python train.py --parallel_block=false --init_std_qkv=0.0159 --beta1=0.9 --weight_decay=0.48 --train_tokens=1022000000
MLP neurons of a small language model. Each row is named by its layer, matrix (down: output weights) and neuron, and shows model dimensions 405-532. Each number is 500 + 25 x the weight over its row's rms, rounded and kept within 0 to 999. Numbers have three digits each. A neuron's up and down rows have the sign that makes its largest values positive.
A block is one neuron, or neurons of one layer that tend to fire together. Before each block is what it responds to, as a language model described it from the Wikipedia text at the highest values.

Responds to: Foreign name word-pieces
L3.down53:496515524508460487468500487480518525489466520482490517480500501510491451456481481510483480499528512475482480500521504509499477458462485508493485473492492504473478506482529530527511494512497466511558506471473485560537475520492484507517529423467526527450518519495505477506533474495555455546500506506487503528508484494508501496487476509479464533492516444476533509554527494518490529517479
L3.down471:481505471528503492466444481465448505471485505544496505500462464537483515464509516551474507515557518492490473475495479541529545501439492510466460462495475452505489503502512481526507490497501456462508514446545538499551486496506465510497535467524518522481477472486543490482481475511504467470488515440456517531523501502526506453472480533470474502454493473467527500529462538490503500484506
L3.down506:485521498500489513481479481508483501512486504467529490484479480507461470481511493516496495509526507469490492501499499527510504480481484483462462475495466502464502501467489525527462478540490448475566517425506510505548492488494485523508537448466535568512521471511516462482517443536540492512532519463519510525475520484497476492488477538482480506463514455466505520524516520495541488494490
L3.down740:517503526509535485485497504474499477495507494517505530492474494478488500446576457498542523507483485459492513490511515511511553500489466517472445464468483510493520485509456477521518488507523478469492501484506510500483544469521471490486452474505559525536510482515487521492476504522520487504511524551497489536488483479508485494501487506496503477485486505519506465522503547483450496491469
L3.down1783:521525479500513548476474498504481511458437487518468551475485511489505528503478476503494478518465493496491450506563480456476523530496501528509473494487516511501511484507450494461510547514497488482498526488540517499499544508516564524512484501504504504471509515506511456497497531489477516515488484514530469510467513519515505486468504519498497512507478493533497499508497508528564483540506
L3.down1972:457484491508509503545516496530512487547491531486479528522506497509457507513512496503548542503513493512492476496477505517502523467520492525476489498455467467465513500483521458509530505496461500473503512495498529470485511501501501512481564478529537467512517541508451516485432501523481493415476519518502501517536503524508494534480553496528516541527511458490516520499506525466489536519520
L3.down2036:518499472483518516456472495514496515488464468455514529513492500491494525489488497496496525522472528519463482487539493485518514524476519520465445499466485496457519483501456531483475516547463455466539515482510518512521531517517541557531508477491537525500530486505495432489519510494511519495521492484512463543456508482513474484455500507484461486503490489493521523480480499522532480519482
L3.down2058:492494463466483505485479510506506497488478441473528490502473502512461495529548455527471502519511506535519497490509498540492515466564457477465516524487528489453536480473494513520486440509492460486504487507526519528537538537523495516482524488466531534473522462505485409511490527560500514507528502473510509526501502478507482482487475523492476480496517510525501533489502534488521487480463

Responds to: Numbers in stat tables
L4.down77:504521508457484531496493464472550532536487485507522503455473500489501462521505500526502480441523471523501524534506519530461465457543495480526485459498452558517495518481497501519500505535462475489468510468513525474500468467543517493528505517583481487483484524493495493483498463503529508520491479529508473471454483508505492516477496501497534516501480528500509509486499508446456509481531
L4.down533:538511474505480513521508469485488505495460498492493445507496524531537510481548479481544488474471466493508507449521493530518430558544517510571496509487521534500511501515487483482524527485470505482477501446499510492487520510468528453466541462504497539501494479502517486554517513437494527488520447498487519460462479489524532513470526471511489460493536518499501496502463486530481497514496
L4.down721:542505515542501514498501506495491463494524501558505480458511537498498519476467500456507491551519507514484459521475537500467520499498521520477542493514476485483472463481508503500536505498543485502517449487519499526492515453499469527467458527505475476512492495533523489477481506500493528487508505479512530488438457522511460530466463498475470498498469486522556521477512446484504510496478
L4.down1147:504542497558453503504543471497487503480491498495492460485488465490490475495501468423513477490532522526515518551494489542518454492530520485519483466463486491537477504490522529500483504516523453463529459456526510482526507495496452528482512506520463480493509475529521536484428507506520491540487492495554482484492486493527504505504505518519510478493528534536502484504513513521513493469534
L4.down1390:545550522468512531491518445494522470532464520513490489506511525487567481465469463512482498442561485532526524503535449492482466536527528477471537480543466512508530475455457515527530481524491443453480492482516494461502510462530529509479522476467504533492523500455500493502545497490517491453518505468519548477455466509530494525464531484497526500505476527496530500533550457485503514466542
L4.down1670:487528479497501504494513427467501487524509496499503468500506455529502477520525489467536471512499497486510525484488521518502445503482494531517503495525522509538482563482498508465520489502478497471514506483533451481500525509457506550440544479506487508518498499531541517523478501518510495545511497455495499464502496525514537513460476476535488499477498498521518474507498500505489484552514
L4.down2117:525506480482502523499545456426494506503479481493526495534510530490478493494543478513477497526542540551475463563468475496509517520538529498500484486459481487473510489526502464550482494511468502501480522467506535521487490476507552498501534501526457523487464517497481501535513497468465529484515492472488508523485459516498524489443527522537484525511493485532518506507510533491476489448560
L4.down2167:522511512495495508502551508491483548553525465496526532499439501466485515509475471471512458486486481546526485518500471511500486514529512488541525474509474474465472498489504531478531506519491483452474532514495532491497528525504512549527482518584494561500504549493479474513466487474503524534493495516517502503524499505527474489492485510542456511543522475520502449511486519529519491499546

Responds to: Mid-name word fragments
L7.down1250:527487524483507476458512544498488494430521497478516491427504503503523486501513493531500546478432532513506490471528500446489499497536477530513514503527516518507524537510476504505516471508448505524518519499543496520514520493530511507498446475512441492507495465499477460536489487471486486507484562528475464494511506537491484515477513522485499517487495523478496511467490465511484494491474

Responds to: Mid-word "at" in names
L4.down119:490488502472503485479525486491480505463497524526479500514501538494432529521479517508512495532500468466489491464563494511510449528446523464481472501514533552535545475513474526485481487497404537494513532512474507506528521500490490511498479469454546516516523480493475506524426472471485468496488516463489504512486516487506507448504530499455517473518539531496527494499490469493497461461489
L4.down138:490525522471491509439490530517492507515515475498527517481508473529531534530518512498446531534480528530492510521487486499504473447470475487486513512527492493479513514516494496518437471484515497448515529501493451473485524537500528520486475510480509482487537472510502479473495465513523493454476532499467512462540509475524514512462523460487494508496479492504513534487478493487580506478473
L4.down214:497529444491511513538495495483469515497527468447529494506496455523479548490510533527488543496462488515502483471535516479514474529515474506496507517481516561485508513500510519481513528492534507499557526473507524542509520506525509518523539504485486517500496487497464475534491522522532535498475476471490482483494486528527492541477507520493504499533441452499492481456486493482497530504541
L4.down559:485524517501486479470524482485489521514506425531499517520536534530525460496512472527535518519480473479505453525496510549500494440464472500497529513519551537522490474510478470510540508531421467530520560522479503517529455529481537493466462498483532539493483523518443497517508518551511498502517496513482515496466533479497514445480487544479512515477518511490519509553505505502511538440496
L4.down1027:503465488473518511481506496487500489440485481503475470515486587505544504484518491478491544488505490500527457478523511507547497484489532512494526493488505538516502468521505482504514489517468499524490515481482482498532491517494494547479486516496466515498498464531482526502475522514464518501510481465506540479493520538521528527494500530458469517452547461478522451511493495493496455485523
L4.down1141:541504519514512492493482517485475523494506504513504499506461511475468474493452568465543527481506508494535506497531506510498530474511498491511516485504462463488553523499492545521466532510560535532464506510466479477512524451514487559459482487491543482501521501462510502491530513482489451461531528477487506468500507524480515484534476484488505438493436488498515481479478492481499459488460
L4.down1444:452509522512519484501482518503510507498552501499523494495491514456510473512517490467513452490526467482485510497497489509461531469467496486513472494506510537484533490507535484491508563501469468523493500491461522498453499445505502488519542485555490516517491502506483528526471475538547516489526560514480484461492537482486484491509463528528500521458489484498488541515518446465498499497490
L4.down1975:504510540484490495509493512504496495490517494552515506476499498512440490499470520486524516512524478508495504488471502525502483514504502493515531494531531518507524496522524475514502487495484532459533495524504510519528448545479532577468473543473529510518503474533538506503511484474490447502503506495469529481482462493508478477497518509522478474529501435487489490472492534515516476527461

Responds to: Field or occupation nouns
L4.down325:433479491525535483522517529487493493515500527475503480496517464488519504501505489487515497505515482480426494484501526500500536476479508488518518481512492521486525520520509497457519512513524518489497500509526515511447493505507500512463490482534475506526460495509547513501477490498505497531507483569515501460503503526522498477502529529513487486519578552492512495533525549493519498497505
L4.down761:508503457488516514517498511544509530483498474513473489500500499459509482512496490490511501497459471519486509512482485497491494474511471433505510523504512512482486491480488490503513458556473511521464470494505453487516492490514491502490524515517465478496473492507557493505547516507516534493513499447478456474457501498526554509489547475531525509501510497522531506530476488543548497479487
L4.down956:470532503531495517520514487493548503510502483501502508499459488503490456510430497483521508540526521472469483537483475481498527499478468494502499524511496508485489483476504452513494484529515511509483481494508489468496545494517488507502491524526478490522471509518470510467539519521528533478511536431546442475477554508510499473516489514517458499492507502513528472497525514499517498471519
L4.down1446:451534505479509475492496504499546569503500490460459504477481537531490511503453473488541479494497534544465481469512479510508515482479484477465504527534494515495506526518530476474458520515502461529459456465494506497488489486497516544553511476538519508538518471523503514476507521467513529498519600481527492487518495482458496485531503509497502480544507498469535472578513507456509524525536
L4.down1718:473476449486510458485509499483438455546508521516448531455479524524473537518535497486522507505493483457454508462539485521471501482539484486521476509506454500467489522505504458539522476509548508499508472476495518501510526504515490510465515475515466488509486492522548511451460467501492497513493479497505527450540526523481475465514521561506511485508541495541506458476518495501541512490512
L4.down1860:480525509488511459490498536510521526488453437511547511472474477504561491510488483505513490477485509502473495479526459513520467504532515486485518526541515493505498522506498460472480510509511495536502514470480463484461442515526495490534501503511481509523468537454476524493498478486466503509474495501538501515507517487498480492436513502511481484501502490520496516529492490475515490519514
L4.down2055:539514463521497478511550501484515530508453516524494474483505453532560507457481530459487537515498476512536478446494485525524485511512495506488432512519509497507500522486511508508524506526486505506463500516498534503494520531490484506546549483542459514477476550495511507478510505525532522454465536510492464446472463478478487506478488491502472504492488521530482488499534534525509489535526
L4.down2063:496485504489494482517469512489532518519497497506497515485457485509478490515462498464472501487500495525438524518546483516498571491434474514470496494506498507513485518510515488465478494522505493487500510503489498460472501512484552483488501486536492498486468506499523503507548465512526480482490521459527503476518480473453438513477493497529497475528492520467522501539500504475544520486515

Responds to: Surname and name pieces
L3.down231:521490527532521473494481498493454450463487507483551505477514508427536491504519444518470528540483515496506495495520515475481515496526453547530473459494481534515492516489509475537478508500526491531524491516517522450500577519507495498473503503502497494498509495467498496530527525491476497500526500480491496530534489503547530510556498523487500486509500500520501459475517471478496475498497
L3.down298:494480498538520492477457501515466513517547474498483503526501499445507498507471470487505515497473560525520505526480494490492522503511431511483512463511509493527552524521529491512485458501526487527505488470536506445475511478475516510487483451529466508499493482498483488501518501524488507471538510448450448514515477492504543456506462525514495541485461493515480475474515481463514523488509
L3.down328:489505468511503506483483482500481467496539493463482503500548514497541512489514478522514489498492529511486477467459545480513503514509488500492500522545489498510525491488509497521480508529519484522514495540543487453502522497500492484508510503484521471565516493521539489547496535472505499528490557453475491501475515510501513534506485516498479505486527480521519503512493515544508507511479
L3.down652:496510531513487498516497470498478472492543495442495466487527516436518493489474462485452516496511506468548490499499521488463541526516511466490501479515508521485490497516503474490478487512534494496517515440511511443464545533481540472501501472502503506497486514495496481504459517506460521497521470462488510529493491513483511495522501485530501514481458495473494472491512438513446487466486
L3.down759:492482504541493517482504466461498482481536494498476484526503514456538476558464439499506485523480550493500442506492496523508492509530452518484474472505517521516511502477521442536461462515514479494546525527497466455473513486466505509489524476499508513517498481506466476528517530474472543514518534445486503503487487514537502510512488530522489485481500500502491452523519513491460504473488
L3.down1026:474538483477481545492521530511489493507491492462528491556471509454483468504480440513518513499529505479483502545467503489505450497433538447478467515498487479526486535538523507473518533537526435547506531520484498503505513483477511509511477495526504498524439564513508520530503519514548482498510489522509508523438503522497490500452476508518493455547459502484549464466546497506495492464473
L3.down1650:468468532490503507507485464507488483493503491458519503514487532459540485498448486493461535489514528469516510488467508493504539518473496490489512468506543501515494513495500480509493468503554502506526532494496488421476557490469511491476451513518505492514499477494492492528466516503456508490514511436436502532489488533458525433506507560524488512531476515469512481478494442496467479481510
L3.down2180:483498503523507514532490479516514470479538524470479487491497525458514499541428470491509501511493509477516501476535499510491511498508497491487480477500497515543524490508513455517510492522514524514521499469518534441533498454499456523525505482514473504522477479465436477516525533537488525455510519490501477494483513511490498467511524487530451494498498501476524507470503439510502493504496

Responds to: Occupation nouns in name lists
L3.down13:521510474516504448487510506515447512490522502488418522448498513505546522551484467525456539491525503522502464476502488533490487524506502512528515480488470529560499471526487455516473480516513522544536476490526542518507506486488491495496515519459485514476524470506537531488470501480424479454481472443472527476506494508537540470456523537483433498501521558478543493522537522502535502496520
L3.down881:461501482467509465545506501509483545484527520466517503465498508537535508520514510537502483519521504499481483492481471524479492462519477497498502494537508547492440507505507495526449522514490488488462481497534511515485510456494483541521499545534493481493481468533485486512478519497476503498487519452492492471477516479528490451478511501512506449486549489513589492471534513493517491502521
L3.down894:501469509485535438540531495498514482479504477519505489490533477500462465528502509497476480525497496517549481505489515502512569526514514523505509535498461460505410501540537510486486474526462496488454556537519500502444529534492462523467470511510491490473525520511542464487542490512496516537484460541479517479521481555540464486514478519481510491510460510504510531522496468504549520501512
L3.down1032:517516515532477472539514522501485532468515496517501569474490494485519534516499510484485451486524529519483492556513483488528499489468472526522533493506489479519454505495479491487485464509483532514489458537528497487505523455491505521582509518535484476497542511491533510500459529507533503534469459480438519446449463489471451506512496536489506472484531513472503558439509486525521514486488
L3.down1371:529518484494500498530510491478467528484506516523501513490473490539557539514498529478451504483527500515553475513511493521526508501461530519490529509513482501495493485470519496473461479497490516485514490494498509511507550493494529557538465556516502460471483482486497503480533480531524516476536493454524535498492453534476531456484502493496501501476556513508511506508498487487513496477493
L3.down1507:465521475529540492501503516481485446518515483486497486514505458529542486516489501452496499476481548480508443493524500490507496539531471498481477482511494536543510545504496477504511543530488506512505489539504480476488510521508516530530473538517468476500491498502548494520491476504491508497526503507493507508511513505495519507482478460514544481536565510466499490477466505486516489501514
L3.down1924:529514495489505512496514506456497468521460517464544519523486478485491515522499492491534469529496521475430488519500486484493475479491484478489501503514486524505521509454506487529466491538486519524495477488509463494513506474514484492534494531514487503501509493504552476471541522504517494505527502512488476502449502507483516485505481500490469450476520492489522525529488519523503489524481
L3.down1990:517506467524520520501518516498498455485487485483496523500484471469511482541490505494501470519510514513444463535488481488491508493510466478494509520523493508501498526479506454527478506533475521525491468474518502493487519520520485492523494536498482485493490516524543488507537536501518534496537490490484464478455512517528544472499498490499471473480527502491527495537489498505543499506498

Responds to: Activity and field nouns
L7.down1596:532510489522478465505508523495488501500514478476488536532498494485534499518473484534510511494488473538454438490491459525464478487518498494479481495517512484492470553506495524494460459461492481473435467488506500549485520499496553550484531519475483517512505504523500504578479482531518519527541541479491515478513503495494479502513525508496495505511507478440541416494522527472491522513529

Responds to: Later numeric table cells
L7.down469:532468491513492490514476455454506499472522527503489492478504479527479493528505540517502482481506486520479509438520520544510497516498525521534457517488505536491479520491532489542500494494506490532477514479512538491481522486503482501506444529488504517493493489512523484486509509536472520465526426488494527448467527505513531541545506496474505524506542508478522505509506522530474486501505

Responds to: Mid-word foreign name pieces
L4.down179:541538499519541523549516496506529458557513500534512516504482510494469527490464518516461479513470469501531512461508545511487480543504483520534488478470499482525510497498474488475504500493544526476538471478516481533488495491484475472552466486503439501533468540505480531483525521527481525482537470484542503556461411498487522470439523527515482457542473509486521474487479538491499492508533
L4.down872:492478455499461533500489520503562496456501482499490511516498547540485498482513463491553495507524483495484488483498519529490486494502491526472499515498523477512490490507489520473498460485482479514507492485531493499464498501518505531470533540477521493509515465523453537489499522496532511475491530513495478462516507483532516530493499505511507481500526491500490475478495492506516498508542
L4.down905:503512513471467512480490475491441486540464466477489505498540501573529522511456476500495506464528498447510457475495477529576509456512509500420487499504490484495484493519512531456480501487459474448500534554498459456455439521507498508450551496478517554523516529530449543473480491500539504473521476495500495473522539488504555493504541529451536453481483507483525483540534505494524526520520
L4.down1002:522476473513539543515499503482510492488455516468482524544534481496532514502462490477464489551497443535503502491507530507518487464479473511516510483477459547507516525475478495524504493496447504525476534536490496539543488468523521534525527465500471521502503507487548503510458502579524496487520495484490518464494506484523562488471496469525503544532484493474503475492481549515494501498469
L4.down1534:528501517471513491473471490498517515540452470509532520457545516567602558520447499489494483498492480495480511464531509510532527505534496481500479497489489510513510520522517476490509520484450503480496532488458488526478475480514503476483518532495524508530505520510519486471497486481511519464501435525508464466521490465526543550524481538494475516500538491500509525489496542547451527512506
L4.down1577:516503530498497500462506526522508424526532526514466486482514514490539522510474494495512509514536466470514523506514459538457508487501539464499473448484442551531483509503466519526527508496520487518514527531499500494484475468512527500521488512482493526522514527467523516550458496498516528479509515499456514524481498485474528520474485524548534531505482524516464517556477495512467519504446
L4.down1632:495495496522488481500535520546531508491488487525494521489502480471479521507485514470499483473506516491495518507493480478533459534480515518495479511457460493505501521495528517492518541545504467557478512527506511509484494477492478503520500515530458489500486495469525465528496506521510493494464483507523488476493541508462525473488481537486488454485512535489495473476473490537508504478475
L4.down2128:489496532497524510512493515471482498485479519514513515462529490450505481486508546472516494482494509499509529540506544495527491496466510530449491473451524472479468558491515513471474472480546513514517512509495534503504519502500524531468468517465492524487557487498472483508450505484493518520494511540506507473503494503474515427491486486525524511515504510545496507520534491495532454516450

Responds to: Foreign proper-name pieces
L4.down59:515489489449496547458486517522474509472466502450506536499520519506458517497459497528517512485478539521498486494549471458508498521488507547473483514457500503453549466512465514484490522530481456459525550492515502505510481509510539546528474467503523498464480495496489464496498519479484495466508496467491477541469515501515494527461516490485472497529473497487504497480438468490537475507484
L4.down108:536508488509489470486464522506569497477474548559520475523475480478484519547534475479503498571501457509479516529485519506500521547473504484535485523478492465522478516510489505493480479544498525525520493539511510521497468487505474502548490517533537527489529494499518486478494451487506504511489472509513477498497496510494416488491526468524447532506454495474467491521477488492502489538490
L4.down303:510464556477489467505497488549488496507505480528494520479453491516509470494501433518519467535532471464495489509518495518525505489495546523489495435538464485508506479486525476500465493471535492474477500525467463506487491457535477522477524498521488545522543451520468491478476500517503534501459487441477503524459561493520512543501500498470474503537465503513492503525466519465523500520497
L4.down339:519496538543493493458504488526473493488478530565530475496444469506508503514494438515522522433550517457539499499535469525523501510501502490509512489498484555465519459500507496487462468488527452428490505507488527509512484510456512504497501511495533509449513482506496514531515509469508502550515495518488485458501525473503482502521496494480511520484432507508509516499491539532507473454572
L4.down457:505537494462520553488506456505460541480544533448450532507481509521505536482521514507484550486529518521495489544494490501470484491447504535481469523516484573496480533541491463507487490541469444492487501510512504528517542484472510511521494492502526507488516474492482473514503520473523447473492553471501523475440507461493507507502503476486483460498493516457479446545481484448491457520484
L4.down891:517525513464524475495528501500484456505498525566534514476474503529495461496488504557482499468478509528504490483512499519514491506474501556521504534509516471575515526511442464498502515498516474505542503500488485469509561519473504470476575484471479506510492508502557456501490497494525519503538480469468472520497516480464524548510535515416453478490512505486519493511484484516494492491465
L4.down1642:471482492513502432526520513495494504513515520516490512537514549504495461542498479510471513511529472510505499472499470508477510476461486511515516522530452511514543509509550462513457524463547506550485480469500506524514471536528501502491512528487489507508493539481506481490532521522478468462467507475557529498523547533481533523506517473491505522491514535510521520478475498489492479484481
L4.down1748:490512487435461534467483482459499514500497512494514458421477504535474432470510452523496510471461492484495506484517456508510481534506537491524477480478544462518519439495509507509485468478499529471487490538492493498475492521512483455496516475432515527487438487515468478477502505510500502492503502478497542476492492471460467538509516468540481496487440508576495466490492542494511502471509

Responds to: Leading three-digit number chunks
L3.down212:482504520537488514485480472480420538482471458467524480503508474492490474486503474495497491524475485494471509510512471463490495528470467502508500464502529486486469496483509489525502447484513511518506509531515482501539523510495520515476485486456497541508524542532510508475513468506526485508506519463482524546439538509457495475506489522477480478497514527518496457512551553482468516488511
L3.down593:498486471505495442524521469456533532504490511465479524491499486504456458475446575517512506501467502511502509483536506556472480456472491489514532511498455476544457465499480483505530535506515533460481468527567472495501491498513518535510534510448449522519536471504466527455476494544507438498496493495528495488441504464505500502526472470494472500492455510511549508548538511497489530481497
L3.down615:482519493540541517547512494499522494520446509485520474482455517474470480551512523457507456494501475493489518475488535492521492484434467562502519497504504480509501484457517469536476495506483487481497529509520510480471500519512500504507503479496542508522476489512487520505517520506529466508540457469479526461529521506503495522492447472511489511494529513466500463490504508524515511520508
L3.down797:529528479483508516505472501443490494506519497478471470498502522509525506515527487548520485510498483506469489490491496466467491514452477511482516507541508530481497509491511501503544476509543493516548507456508494507453538520503501523506487516491495490533542501585501500485498528506515465514488482457513555509489523466488480535492493513551498535514473492493462455482474470468533512524489
L3.down1213:532514483536488501469459468499473513510466493547487467477498477498505516532487550544521456474486504525494503502514467511510479522547501497523519514518510510484472508507513489508498462469508506535491501483525491492516501488504508502535467514498551526525475441472511538475478482521454491492502491491509504466465516525495466508519514480548501493482457520506476477488523471457507538521527
L3.down1406:511511437492477473524473493504509478480507532465507457521519520510474472528527493498500481482515501476495484478489482536500470514550487515534474500522560513528486505489541511490487490500474475527471510458478548535459503533483510534570457499511531500506450522540518483526549509511477452501518476470509513521474547490478506506520484489512490509475537495474545504499483507486497455509490
L3.down1488:527515403527515473490446441487468525506482511473483419493479453511492512508487524501508481513489518525502503498513501496496500503491466503488485503523513518514475497495513472485512438479515485505481473445535504507489519507465512538484483508486508518529474461522571496448491483508475477533507515454546513501507531535472486506475487491509514520480497504502524474528503489459489538511497
L3.down2007:496537464496534479487471434514488501516449457479474529504520449473497517520500533499519447540488453507496531458487475495521495476487484556506537503525511487484476503484487513475496504466491516443489536528498511486547471505480539514539469505522567492487487462511496547506490467519494518477530527450473463468499523503477542449513526467474518465466504502530504478498531473494516524488489

Responds to: Foreign proper-name fragments
L7.down1301:482491530489477512544442499507505500506522488485481539487521497539483542522461483463507500447485487471520477517514471525450525486465522553480494469505488523490547487503456481498472494492495545538478512509492551523500472517468505468488467470536500561509538513523471489495502514524529494458492476485581442469489511534492473490509477488502480471507476486506517488505503526472548505552538